Weights of a small transformer language model: 14 layers, MLP 640 SwiGLU.
MLP neurons of a small language model. Each row is named by its layer, matrix (gate and up: input weights; down: output weights) and neuron, and shows model dimensions 0-159. Each number is 128 + 24 x the weight over its row's rms, rounded and kept within 0 to 255. Numbers have three digits each. A neuron's up and down rows have the sign that makes its largest values positive.
After each neuron's rows, "fires on" lists the tokens most often at its 100 highest values on Wikipedia text that the model never trained on.

L5.gate589:108098161138140130099141119126139135143143133126074097098127108123105132157151129122149103123142103086117153146134106114173159133121168198141113112124119137130123095178104129126127128101141165110127124188111175118114140128177110118119118172136119099135139091163127098106134153126161155124125142136105140108119120142128122103106109142128114112128115152127166099129132137170137127083143105117126150164164095183176131142141157098138136143120127152175163081094157139146146180179120100
L5.up589:165137142126164060108098137149116114150110100132129106149197146138131160151108134130147158134152163156080119117111124126176181157152120124103121127133104132100131063125140129137130097118158152118127122122129096162106132098133112141118130080125095107131099155148136086109129130091102140090139190117151154134085182086138159137125149089094120169117144114127134124163138160180105103133145119137113134116161135130146131113127137123116127155104131080159126115116116119133118144110135099
L5.down589:110129141107082145143128119168142103135128150128169143171115136094089115134133113117128103128148133106169144115098126101117139133157108136106100122107118113164091157117134116145121103159108105136170191112097166157142123172154108096120177151160129114110140115113180150137116113105136137122127113117149095126106114169112143148096089128124131138113098154090130114132093100154120119140138124144130091105092107110096181107088096152099148138134159165097131115135153091104096088131124188
fires on: "ing", "c", "ame", "e", "ree", "over"

L11.gate591:105110144121174130144130158138160108104153090154054161122111173103120122138134136115181148124093090136110124112086115118120121108151121152138121085104098174136141136132122130104115154167129097120103081118168106124136105087120108089133110138126126147134117117183111088144112132103107114138109109120116157128136130118139129133122142130119155145127138143101128169154121150163175096156125174147193089122143131167150087158173115075133131104121121100127102122128147148133158104138114115
L11.up591:104128109126159128122138108138132169130142116096119167142158153128094137129116157144098148160136143117118137151123140122116140154160120130174127127096081158140133189132123111152111112113163141079119142133136131138168125061120117122084142125127102116171130128110122167138120135143161130239111115155117124118149146093172132119172124120107124157135158112137130150143118095145138125119092156085137160135172134107120136103123121097071117140095134129101128144106122157138163101096112134
L11.down591:093122125114111107164151117089097097125090188150181178097149141137112121119129142098134075127106158129131193111121169127170123137092126130103098159108149110114141158153101121123110091129123149144114108124158103129128149154120149150094158107154130106116101140125107138124124135125168129090127134131147067108113109152128126139106133126132139122109120155119171121105134109135120186106136121145081164070097108117161144173101162146089124130102138125140121146119150130148105119139087150
fires on: "em", "all", "en", "ul"

L5.gate78:136119150154149139146115120122097091153110125195100133151108095132173117163111126122134150111101133134096064104111091111097163165137112167127136145160119158142126121104127097137167175115117162131147085129126142128079121123145127118158102137093124141122110119155102130173132097154107093123136178135094147130090088136075120129140119108087115116108090153130116129136120176167117087113164124109109124119132121162137117143143159137125078100163121125131141135091165125132102141158138120
L5.up78:081135140162118108104136163120164128146079118131093142097160169106122126170127084150094117125163161150092093101112137136118110166115124097122118179140170115085136098122167132169122150146134165146133127130130110112100118117118131149118103090141073138104140136112130113104146151130111126109098122165150137148135100129160131162095170147102157174129145129099108150147124114139148152163168090151109150161119121102167162150112142174133143161140162149113152164104125135108109130125135143
L5.down78:145145091132133133154137116138146142113092122144123125137125159167109130172113157166113109129110131163141120167127149187080125169113119135139153111158135135120146095176167132150146143148102154134149080124131136132143103135107081105110122149073134106184151119144136106192145098129112171153095158129106104109100121123120151170132164098140156148095099103106088153140139143114121135113113103119088130151129096128163144133136142154157083159149126136137153110089156099150114131162133119
fires on: "ar", "e", "us", "ied"

L2.gate204:147121111144120092126068126120131130127137226133125127045133156125096110126123126123088097129128131153128147128127154131133137128126121169070121126134101135129059125134155124131119084212119128130130168159141147125160072128119120125115079119153174147132121129106128126126153122131149140183126129143153136129080125115133107127134139127104131126133118145121128123150128129149121147131108131133124131073130125130129084127126060120136124155136150128127079135123110124129129177105107130
L2.up204:100127120063125082125142133170129129127128025120156183114126118104109115101129146132138143153133116099119101126125036132127128127129122097127131125116141105126155122129127124122130100187123133125126168128135166126117188136106120132125096139089149147128127131141124133132157130085126139144131128122115118130172120125123140125089119130163132129123085139151126124147128127139109172098164126110128141063099130136162193120126080121107127150137126126128153135121107128146131169147182122
L2.down204:138099121138131154049161070129114156146104142121136087136136125123115166125136155127119125151122170167102138076115147152143112105146169130073116125099129188143086122096125102118124084143134127137133131086155112100159118128106168162137134131145152092103120134157126109100163107142154142090109087131165091123117142143139134150138109125114132120098107144114119109136136161114071110146175136110106179167121154110107149087143134120112129113128132131118130138137133085138125165123091133
fires on: "u", " P"

L2.gate93:092130130138111135161137175123118118124099119134133104147063122142126128147130124128114123122101141155112128106132116093131070111158167108097127163149137124068145083123098121140144140115131127111119116145100123091149119131134137102125145152133130101131089128178053146114123088099151109141160154137107141102138141207152115171133125129145123134121143151104090109132133089123061124099153103138154084114098150170135112134157127115122124152133144148145136125120129137122085159129114187
L2.up93:103138147127110152162138147130155108081092140096132135143075111133121115109103163156117148106151120161123125125082112177100101134156112116147150161161093131076150145144092144118129136138109117160119107108114136102105118128120164127100157098121113148146080102163108115114118097109163129126163154126092133127113139121172113198118111121133173163105148165117112090111102132131100107135155091136129105131092133105142121135125152099158154166125134149115125130127102165171078156126148165
L2.down93:151134103135132131136129138137178105092110165123135150157151114116121162138109157147125139128130116102117123129068118186162135099148087093121148130136108129122128199172120142111108130105139123151115150115123110107121144095120137141133129120151130139152095110155127107137160143103091102116173130123118094140118134061125165111143120090158201145084140146092137095144123160135116130103132131149118171140131112112140137137108115141146194166157184133116130095140128159157129102160114110
fires on: "ed", "ol", "ber", "ath", "ry"

L10.gate435:124094132151127165144117155111109128149117085153105107106115162108148130128110127129185105124120100114107138123133145096126137199127086087167089151140123194143144164140138119143133148098162151108143107143131175109159098111152113117135134127115161108134109107143091109128125106075121149126054131172159127131140163133099140100114128154147098134109128112166142152132123141141132154121107087141136119156153111127086087121110150102132092148087134109097142137130138095096126165152121150
L10.up435:096106130122086119140133156097098094152151118171094151127097098096146122116133106117153157146101154163145143108163171152131137122130100116134101148152191136138104112159106114125098119127095098128158114149095149107138077157137119104152156112128152068150114119166151135113168158130130102145125134157137087129156144103087102137099130123131145130130148136108107156131093100122125104134119110153111123114103099107082097108075150135156129092094115173111141136131169159095114153113151145
L10.down435:119143113063116108119191100142130130114115145148159141130098110122099144125169156156141156103086147147154115108120112129129120113084124183139111136143151088101113089131125099149110080116138116154126175118112125181150076166112136084150116170129123117167133122096146132116131138160132109156115130124119118182082100111073151093126101154172137127122073152128104131135128155116137162129123127149110171144106130140156160113131132140113152129146158139147164107122122142114113129127127162
fires on: " of", "l", "2", "un", "g", "ik"

L4.gate563:121163137151194119131097143096144101152138095142134095154099130130142132134114108132137106150077159144157155119126118087118154135108172142137137129088117130113169088080115116138165138099166154119136111166075132103072124147172124132122120167111096112126157157097083131153117133151136124126152149103106141119112124153118129169113058142133117130134170160137120101108129103121137164130125089133149114180138121079144095170139129122117118151150117156157123145118127140119111127132101160
L4.up563:143144145138174134158144104052163104120111124131140083148119155121112148181164149135096150135157162140136119098168152115123161135097159138134122146116159117102183142082115149109123151118106141093100119132125146138169104140092127148130101158120109172132123176107137133134104154139102116157163127144149112114110136132161139137114126138139114147146126165146112135129137119140142132127126115108167146110095108105107158182144068116125118149169133106211135154126121116104122116144099101
L4.down563:140117133088165103167108114102130138119124128108112118159136135138177143101089133167111137074145118131151120178143101193158122164123165152147138134122172121098102143120126132144117107153130112134137171108173145133144129099078140127155108145111123171123117161139134134050144109130113112120147104115161093099147117100147145177116157191122141116142116120143115138114154143110096112166087112136135165111145113117125158135162141130107136109129125076147111103137096136114144104129123094
fires on: "ing", "B", "ain", "ian", "hed"

L5.gate566:125119125147124099097120143108109109131096148149075113159097135132087129141134110139181108098100136116149102121099112100146148145134132112123142112117137186097164066091118116135120140110147151105143108171152123156100113139143088117141112141099099140128127131130153092193128139075114105107102107151177136127098103141145165113113133152160104104122128125123151149138144166186116124098146150127126157154138133153158120157097129133134114162130107104134156103081172106146152169147095138
L5.up566:164142145149101107117156097122157130131159113142154114136127087137112168144143156139124134141129096136100122098176154112114122143124114157076121178137121102148176139139155158116125084109129193107114148142090151149106101138138151101166166145164123088141120143106125118124191120151145136104146134135133113128121074147071129111155124138136115158111120139132161107150109144122130123134154151171103143127129161131160139165102168113110163137121137132172116138113086125098070130118155100
L5.down566:122149128110101087130117128154148090101117126114133138106133154141135112105144123138106107148135167134138148124159140135107113163106122121174137122110147102115127167163116128129122110127116086093088109134106149173166131158152162169100154125129138157095152156164132107098108128160122143168162133076122116130156123130072069156082131087079118132088093109132118119141073143117110142119146132111170120100130114097083131151137156173134116135130156159139112156178111117114109158128122109
fires on: "ing", "b", "e", "er", "c"

L11.gate301:095122102117190153152089171163149135138133104118081112142109136151159123123093122121159082130133098159135109116128100132163118122138100154157120124098109094133152128154136130144082145123134141091165111158179098089159129135117133117111127139084157102141103094091075124121097143091174145133122149153109124144151094156135101138132114115068178160077132136156138142122149132152136106113140103143161142097106144135110140118144128098122104125135101119135148130108131112138182133143093113
L11.up301:164125111101090119127125122101125143114153134137167126154153157118131135151131116157081116152112135149146175146121127156111129160096102122118160188120154118151108115128141084121143139141127128133144123140152121174127121154079142115128176130123111173113114124105100099141130104113132143116143105129097111157164068165149121151108159121088139174127085118099128186119127133107134120114154113132112091113104103126110144120097104167146127100096168084157107142072079112114131157088153125
L11.down301:165109101163131127162116110160129135109113164080113117114141109156184076077073128161119136104110132092129147099101145078127122133157149108120158129095095127146095148120163103125107098130181120119094126137118115153123134127140116151137110135060122127135104136122138113130172137086107143152142102101118160117084121132090102102153136125132159118108130096113105101171158108128129130125142135113131158129110113144114115136096140139087140183099099166130130143134118145113121113191132112
fires on: "ab", "g", "f", "o", "m"

L7.gate491:149162141186157138186127135106144115133097147121135110148134145091107137097136109122143081080109141154133101159089133115147088185147133158105123111162125157138112128121065128134095139137129091112123124114119135141138155090160121149141113144133115154109109130099125084098175155158149116179138141138101139146109075179119147141126149147117149107133105125114141150152098147081133124184136097148123132142124138155130130178131152133163112163115150105117154120123142096122114122090101140
L7.up491:106162152161120075149160164132105072140118106131108148095120147101151171093085139151137091139089101098111123127121151098130155159130108161151150133088156146140143128119113119079167159122151129117109115153122156142167129139155121161132105134142115170091142151134135141097113154148160147154150166099123119162119089198152151133138121155113123121154127161128148150147140136122145116126150085111128156125124095125126139187130121144128095114158106111091119147157066145141136127123132137
L7.down491:142133133095136131114116134136087134083120102131154137136101123131156130107127145145139144103109138164155141145133111169122143168157148163090119104101121128161153164105176114153156164107145127135126234151118130116120122122154164132121118134116093117108136145087177122159137157116077143133127065145132124093093130140105076127170123137100131099098149097135101119128133153087121122151170108094114152139132159137147146168137152125106147122128113105174105135149125137131113142136126163
fires on: "ce", "ity", "als", "os", "r"

L11.gate19:096126149113116136142137133109129139170112132120113171127128160121133079132125130119146066140138082066106076129125142069140129161168130157167114110112103114132141095110101164138122133139128120132144128107139140113143081106145116077163137112142121143145152105123067120145123129132168138151117162080127109149164113129124097107102138127104097124120123128088086137112144109094138115150139109127142099081169145141146128091110126138100115094104149091116172157100149137104166120113126088
L11.up19:153103170105077121123125133099116116123153098159140132153137118158124167089125155127142121118112143168128157143130122156109143111163122097149146121145165159126112100136133152124078093095046151139133124143122135151094175158121127148140159122181118142107095107148140060128127107104157119088109105138104097098168125136101104129139120119151160111163149144145128147134130149112121171120132094123160085100081110120073096131098131144109137113129106145116139150101138105108138140138111146
L11.down19:113121131119140147145165115099141125109149112169114140159121094127098113145153192084162139106132079146113167145172142166128107123151147120101109148127116102104122118118097123147129100133136100106111077124130146123079141150108143094117083156105174108160159126124184138139168114135152126118150102122154120146099114156144136131134140118111140125096083169160142111159130104092136091118104149095143089171123145124129120149157131123104128166074173115129095134145120084125114159129135151
fires on: "0", "l", "g", "5"

L5.gate114:153150104134164131124127143107188087167135115116148109118102201133113134129128141148109148131100117195158103126112131055142112094154113132138141128137083122092184152164150157123113130118110165154158089139122154112088110116147107117140106175109114131120126094149107125108142118120108119140126117139080154131134168103152090128122104120111108136127091126144133145184123116122160148176110109163158096138164130162132137110136133108119115122094116131161129108125112111137120141090154142
L5.up114:173121137135177145111118107117166102134102138095125126157098176129127116144139096100155129152105121157162113116112109137087141099138114150134124124088137108107163161174123119146124142129116155110134104071126147154155127133133143155139123175175117139140153101137107171122112134085129105181164121136097140130165102142118094127113104153106136171138089124116062112135132155098130133137140098097116179087155171126169162121107139118099105115078152121151131107122114118129109109125104116
L5.down114:103125142125078157173150114109113127157124152094118161186096123153097104123128106109144143149147091146144084121125136130058139113090124186104127144089170110135111130144150107160095098180104122131144191122160137175145149152121144146141168130100159114147152116126119182099144140118137131148134163153137113083144095117122135155149134102156100105153122138098130139120108150125170146089133109102127116107136101130122115111138090148106122111147121149109110154139168109122116129133147130
fires on: "et", "and", "e", "ign", "ill", "ay"

L11.gate152:143097119154153101139094135161168121167125143132125163146116178136083169149115145133115140128121151163109118101066142095123092124135100076126121134122136140096145134151105142147097156146133142119169109097113135156100131146134087070133117119094110145106138131125116125073157101148160123106140138146098074133144133113168093120107124099110161118119082083125105137127117109128161129156093133189137128152122177115135109125130129131136066139085137114120122114101133108101139123135149127
L11.up152:170108125115128167165109112163163128156115093125160141120153125163079151084124150157152127131095162137136152139133125123120090155147130109129141174153138093112162173151130107129092117107153146128125109093055153154099093121096078115120130089125134151077141118127120130129141132085123113127102155153140097164170114130100105107139113121154133132125137127142149088163167128101145133146144144117170160129138152126117127131089117103148082100111127133096134109135140090114168165133112105
L11.down152:133126150092118168139145089151182140111161106115120124162109143141097087152122133126143144125112111133137144154140147142103164146130118170158158101184127128127143179105106139145148109121124133123144174092100123126095128146133093148131076136158170132100137121154143151134117119162119182153109122138151126170103135160158116171124081120111137147139118107184137146103116153116129083113092126136146082175117116132123098136165158080132094107139104082133130142126122114124151094109127149
fires on: "l", "o", "he", "ag", "u", "g"

L4.gate170:090162153162120136148129166134137117110135091136151115125092135093186132133134116074096089109124185124128106084154129094156105129115159102120123149174103138118106133120141104122162120149135111148143094118091143101118093089149102085120087139097111085107141146144125121131168117196152119167139152141104122140122104141102150141098121155122093160127144139140117135140138124110102133139122099144141135133116176154117130161162118130103108136150163170139116121113145080090127124121081155
L4.up170:132136116086114105158117154136111121131119111150168167133150088090148148106102165161140121149116190091152098128104143108129109118148098115151167133115135097107148129134086166134155140118133145126135132131131119100125147111145129119159134153122120088122150135110122159114141108104175132162091138140169092116092094160109143143200133157145123149098157086088156157125154143147128154144080141079122160159132145127123138163140112094106128136092105098130084172147148111111141101118133133
L4.down170:136147131155116124102129136158101153123165119119151197141098065133122184124150146127133087143136195101154122164118134120141108133116129121108094130116123096099116138125144092140123137086125140157127160123113125152110145124170153131124143138124166086122139112095152142119175116134194148162130134142151121087156130126113137171127122122163147114134186129114086134145130119121167140147109128107106112169143126143161155154151118151118133178133123132151121154108180130106089134123145178
fires on: "a", "r", "er", "re", "os", "as"

L11.gate583:125102122147133114138183138122116110111137153144058133151134138113140097126096100079154130129094153083135133122118107147127122126136104129143136136138097156115122127136122064121132161127146112135161080154153140126150109111146124084103099126155139150145110174160123062098104136074155161134178141156130149108129129165171143127119164161154186110119098110124117118152158116126122122114110137167128083134110157105130133155125155109141132156170148114150146102146124115107142154162109100
L11.up583:179150096102130149118141128119157125145118124102096139119152138117098137145096136106133163113139141116124113126120129126128119119158116143182125101135083149142174155119122138188148128124114143165129137085131092130144147088147124162125174108152119140135142142114133104127134139140112192136160105120126089149125174104145080140190160108125137147151153117136100083151151100155136125146158106160127140102125121090101166140142131078147097138100110136106114126115076161121164110128078088
L11.down583:159094121126149103136100118125127114136147169135096130121154099137142121125122128134124072170155146131147141146131131125105113170135094121137113127119174132073118116161122064129150135110100123138157143066100122145176134162116144121130146149123099087137111171117167105131079142087129155169150169146154161112130062140101121163124157121088158101143081139131131133096115124127145173158149152141123136136105082139096156149139150140100139136107143143125080111124121114111128126122104128
fires on: "ip", "en", "ar", "em", "ers", "th"

L4.gate235:090112117166157156128133140130143097146125170152119107143056123142125109127158106140098101118132131147130095130142143083127125097161131158116132132142120108102143086167148104117104148074152166124135116146114148102119103122175084113143125153105103125105123169159099104095139128094150114103145133160101127132151137094149102126126119105081132130115126135106134116133116155159144097111151134154170121138146131201144095147144158125103123134135135166139167106112135114193126154108069128
L4.up235:098143084157105132135188140139134102105077136112105129108123116097139123137174090139133171089159129097129137125089112136107121107101156146109126130160165158095128134200137100099099163117141148161128110123119168105130113146139152140084125136116157148137102111148111115116117133101152115128175162173110094115135096130166075107109125103131132081115134122122145091144110154151110098143122145156133100110101126128120148125103095146131135112098147155135121110172100078139123101093116128
L4.down235:079104118090125104144146121133108166132104130167107128127123143113144104122102089160110132142132153120139099159098157158138087159133128117143144089164078097105112107105105108130113150170140122157141189124116122161109106092090137146113141107100166108165110117092128121122055107162131101154089109150167133156131169163137144120136128142134168128099123116139113141135102154116188138104127134148130171124162118116139140154119148113127152190110152119117116145135134124165105148129104129
fires on: "y", "ation", "ed", "ol", "ts", "ame"

L7.gate521:116094112180179168121153130148167128122115113167097126145146173120145104089112073097139141105092166091133133158088109131133146102148132148129099119105108150130130113120087131153136144132167154140122126156076134070124139085158117124130093129082114107118133072172140149116102149089119133184119138115107130133111115156147115161122121110124126106090133123093123112125132124139154133145133124160169158143134131145128133133114110106100156154126078144168174095125091118139136141141127136
L7.up521:134137096126179124103116076156132157112145124133132130114156129156134148080097114138093162086151143134117153146116120174140132124113128152131111100147114140126124117140104120189126135147136136144070164160083125077135113115124141199097097140123121116187103113155159142171090111096119110169125133141128114134148086150165124123086118110130142136120135146149109090140114107139107133131137124158135159123129086098099141130130088157118196127131082123104145158147107132127132122149116135
L7.down521:126128119107100128145106105153090170135138108127122154125117110148117148130118166135114109113144111145123117104149122147129102135137123141123138126125138146113127147130159163109122131145120135108130255116109122144137107144119171135136155113123170128123116149139129167127101111103139097123145093135153094085145106112131148097117145137107123135133131155139128098141145119137098146120140120108125094114150125131093144142143123163130183109127140113131112125107162164133117136131143127
fires on: " Com", " serv", "ol", " comm", " com"

L4.gate194:119181081159111160115091133126124106125139104216127110183113133112138155131111111079151122123096180105115101133121092117149112145151122109135115128176123128080151147134116106117140149138147153124119106108108124072100099144124086086125099114145100111133096116111125146128140093114129105118139126177148157111104112107069149130126165082121125119123135128127124106142154127169102131162149126111118161102157154149142132132092129150123103137150103148142135109076141100088121109129118135
L4.up194:143107103107143147130135129163107150117170126147149100130089099113136167147156165135172112134172096114093122139150144103142097169159130150112063095099126103137136109141136138146086101133177153140144148129156135118130091164084145113136146149139139099154145137168126122126176079112119134095126123135159169119108110116161078129147133109134134102126124149092162086118124137123099124115143144129130152114119106157141120109123140113055164108118127120135123063125141143113142156121106087
L4.down194:151108125082123138138101094130137156170099135094153120120137123143134127169136080167145129097164123165134129127132102118129120116149115123118111148117146170128137153144138114171132110089157098115125255134132138143147162140113139148134117139099107143132132132159143115161136104118142146137108108097103086170169131151166163150140120150129120130125141121132139136132100135109167147138123139136146111128139115093114149136124110123085187122107092127113145147179107097133159141119164084
fires on: "e", "d", " |", "le", "os", "er"

L5.gate317:083133127106146081132124143118134126174126090122135095132080123135104086138120112172135131123117127131134120143119103106115120159120121105099115145150100164142126093138153068173158136158121125098168106136164121120117131134125129137138129165105154167126116101114118125087117123108160148082085188100128141151121146137172110149113121121143148122095121130129117086126092100160135091156116118111168118132139145123119133138163074152132083110174167120153120100059115128143136149120156098
L5.up317:130141132141097125128152126105118114137166133105114178125121159102135131163106142136124100141151100129116137094147144161137146125150084118151146136104180110138170142145107124126128182122079086127111128127129095142176158158112111121128151167153125107110152113127117127133153132140106121115146145095132153140156127147100095109131172138135123114157133133153164139130167117111171189198110139118106184149173095115116146143150094129138102065103163144145107103113079107114118127132152127
L5.down317:116143104124115107168118143133169111126100136106138122116117155108166129135145084157130100116183129097122126063134121116134135091148127138145161146096171138124137125147148132127094094040076150126130087139113097124133110113135113096182115142116135104143127160125138101159094144136132160176131113102124142133126124166108148137125173118146094162107145116123116141133100144158124138133135110124163140145121111128093159107211117154090121132111130083111125116144118151162103129137143106
fires on: "i", "ab", "o", "es"

L4.gate4:156089156104102128158146145154121109135123109114127118118120144130101132121142064105148126128139144128095098137063124075129126143126135150113110153053139119115147146124155126146127135118158140126156102096157180084097079150115126096130121179162162142077109108133122124088131131140124148147151156107163126141166157167127091135150141118114104133088149121121122125124131163167152111161137138143161132144107106143099081115144102123141147159110146129124099113120102101096130116115184104
L4.up4:149136074165142149154107107140144103157134127126102119133139099171111119166124127121174145071129141065082121113085129149172101151159131102124127120116116125108145128106123114119139169120154088122131136093162089113144141102124143067110074105133128118142107132154126172122143151115147100143128147143134158148139147157093138071163120110149103131110143131148163126131129138141162148142095135116108145127108060127144128121126123133120134125141091158121145117100094144162086134082123091
L4.down4:132148089124133118189104136160108141111122154129123081119148151128123168139131161131103125112173155108135148131116132135088142155119148145159142087157136118131147098142130159121123146097124098129124104152088166168123133098154096126153113136163115128081144126155117109122071147135112122118111130088097111200104174100135133129127122105127117098165145081155135136111097138117095114137090090126118111076147115102098176124142123138076087113169117135131157167110142144131138117148137134
fires on: "o", "if", "el", "i", "or", "old"

L11.gate479:100176126095141133097104124098143118120152105139102133154124139141130123140106095097139149154096124171136088121128127113123160116128140103137138156170122179116170092124103106126171125136155121122122111139143116125119098100109116096132138130128168108134147096146112143118068122098162138092096158122156140144135086168144094100107187163119124106141071153114139138127124152132126113178174096160131108154144148121131121162142165124135085102093086113099136137097112149095088143132155115
L11.up479:108124116142080127137116127085102123127171147134127148122119141124098136161097128129097123137167150087170129113142140095104194140139125139170175103123122138120115088113133103126121118168108116163168128097100121151156092138153160158125132163118153088181166144162120107122099153115103153116129118108141125150085099098156125142119106113160132148076089118113117101140111121087122159154146147075110114164115138119135142102161115126136101136166166106105123103137095152161097118127121122
L11.down479:139158137172148128128121127088131100109088108093075140131125165149091095155098109133085112116122132103120092124133142124116106141140105146126103101112090110120123115170121115113187151173086150143114122112153091122130115146150179091122097100115171095121117152114132129158103115140163100128140152142153171132132109123153167107130117113107119120162109127085121144109130115127158145128131151105138134154107112073108120120112148143188125119140137153092116167083147147139112140093190115
fires on: "qu", "ers", "op", "b", "p"

L7.gate293:098136096144145168112125117132165154165178099140112085162111084150117147107148127104177108089134154125147145094114118109141149144108161134118118111121126166094198133127109115134122150082106118115134141159130113171076152165147059127122106129140110128117129138120120133117103136137092129134118098171129095132114077138153132118139120117123149139142128097142116167120132128157143134170130092140118184141158176119149134117110135095114121155153098111186124126121127095121139150146109096
L7.up293:131144143138093084121135104144129117131096095115153121192116069090130181176153098139136110109131123154123119122135097181100066128111107147096198097128127115099112186116134115103131124123130156104136106170131109116125161134134134104124110142145143133124121134082138084112166140165160172108133140118129148100132146141114141095130153125133159112133135132085146134158123118174137133157147152101121173161127133092116111139136104100155110114152102143137112116106135123090133142135122089
L7.down293:112141169122111107106118149138079102114110125149139118127098140141105108108143158129122114147085096093082144122139132117138126083093094109152117141131159133136100144117136116134156096119074124095128049119138117145118094133136109124154111140146110132125143126114189086110164093152130138123155135104112139115140134104132214123126185129100106055117119131167133157088110084088124141148172115096123165104134092116138112153139120136136119131126135130120128137136092138124129125143147140
fires on: "ra", "e", "ing", "h", "oll", "ern"

L10.gate528:121115104132124122139126140150146097092083161108169129102126109125112079090130190128117091112152186131128156132145151095117138134152146109114124134135124138161128107118124139139180124077124100117143094091142139141125156109144128119122113123110148137129149156091146127135094156130100110115107062147152183121085138142142130139161112149074065077111115124143148125132146152117131122141138170126135133155140130144150148101175173116106117129171103131161146144123126117131131134143104188
L10.up528:101148091146116132154146138152112146110134175081121132113127135102106107104082158125121158127155121092161170128132177146092114172111146175082132150096105161115113155146148140082152126136138065147131135120121125138123129135117116131083151093142130118150133099098107139119152151178128144138155138175107096096095126144143112148143158136114119126114105089141131168087113130101116124142137141159100156151137147088156139168129112116140125137167111094115105127139088139138133076126079140
L10.down528:130095132156116130139084112129148137108099117107110139126102115104149107105124084116107106177129130133109094141110145151164120130105133131115136117183123148112162087130112100119092097170105146178110151128106167098128098176126101135138102125114108124156132147142077114139117151109186061156142144151134156123146120114142145148114124148137115132088129116092140153116119108134145161155080106099151103118105103120139071137197127144120138160130138096125168108142152120142094141142163142
fires on: "t", "p", "ch", "am", "ly", "ath"

L4.gate479:101159158084170145175100124133156128146098122166162115112121133155098105141124112130119141129077212136175166157116149116119123118098146109093112118126080153092176134093130125108147144141147108149159109127115161097140140120115132099131104126139098111097152132126107138139115095110132137090120152118114158112144178121139113156079117117117106123146133144123137110146137149155140163132099122134105134178131113133102144135102127113101100126128123120129140158146119137151136079043162136
L4.up479:165129108112189120106141110107147125154089166121108108109129153123140140121138109156182127134159167141107155120101141131098140159139144109124128124149132112139107099122104096138133144180098090119143153141133149143166076145083137161143087122148145153131142188145105141114088145115086131136129136083183167104119133086165117141146135121115113115188135129153116108150113134106164115169119127067117126102124120098128144142118124124118143158135124133180136114118120163174100125143119124
L4.down479:163117138149164110145146174133122118120112159135138118141131155140138134151117106151142053146119131150113122160162130123144111182109104134166128107133158102139169185112122104123147101160117171125105103095112154125129095110132146118148172094145138137138159133182133104106146176148089105145117133121096096106147118094140125161146146132119134079154153167168123120132151115141115109104138113127144188116089120111178134113147148107120137140142129145165120116129179114129125159146146076
fires on: "e", "ion", "l", "ch", "ing", "ain"

L5.gate362:127130125097159117120107092112162137128114173157131081136123167127135082127101127131156150119087146128138145140087111092140155121120142093122085112153114149107139098098134128148147133086186109116127123157114116070131154095104145106121111129128139114117121116172112153153136109132170126115080118121113131124095142142155167129142085118111130100120132150120121123128136139177162148116068122145181174123144130133153132133102125107174131149140072122173176115093101115129117131153159161
L5.up362:109102107139162134096117114093161133160124119140110087149133168147110088125148126138110136109091131118111111106123127108138119107122124074150124113157113145102118107132129069177131160095155165072109128166092083115153156114136139114074153157106137139140128070151113124158105081150147121157109126125102126134164106125131168120123119122124119110114122150136124140091076100133103117120119155102178122148123111092120111179118136119142148153152139147147138117120094118153076092143117165
L5.down362:130133133147114127104156130121121166141119122128095123139103107112094143126136121121111147130134101101125121135086132102122139132120118158092125120132134105131137133133110127089122181166158137157122255139101173161131106134112127149137102113125109109154136107099119131106139113121121127136151151116127118110131123125135127159113150134137157150117140068137143107140160142109122103130158123149127126113152111130128141129106144153123149129139143128129137126103111125130161140123154123
fires on: " serv", " Jun", "ers", "ar", "ol", "en"

L7.gate50:121098123102146166128109120122153148163141154135123140137131166127130108118136108097129139088093154132214116093100154098138156113181122135115083142100138119129130123115109167129127132128135121162145111152127133153143127108111143122150163152152126135130183109139106121135113116109119129100115106154104132130118114106166114122134111094133069094066114107139112125156110147126164101130150113163126181104163145152176123157095142111144112148185105134184154097147090121151148149121108155
L7.up50:079136114114137138156076084126164180128186191085148152110149121133106137109123130132126144139118149127184147128167152143097140115147153148142059151101134107155140124164102149093124149129156119142089126151164116145140114130117171179090148140124159137159132138143146128141146103090105130097132148183108125129129131130174134141122135115129108101094087113160108131155092112128098116149140132159100170120121130157110146133118128127131148124153114072134126140169119139126142120140129130
L7.down50:124144134186110147149092087106107129102150109117135158111130088180131145137132147151110118151156126089083147166139087154104103131128143156130151123094114116139149158129181129128160114105128123109096233091122120135141109142145135112109118129126128142129098156125128158117117126103141115104147145147184107122162128151102140103105129116140166138151094169122134137135115146162115130147139155105137095174108140136081140121171128134119134123066135104102141135141143134105104125128163164
fires on: "ly", "em", "et", "t"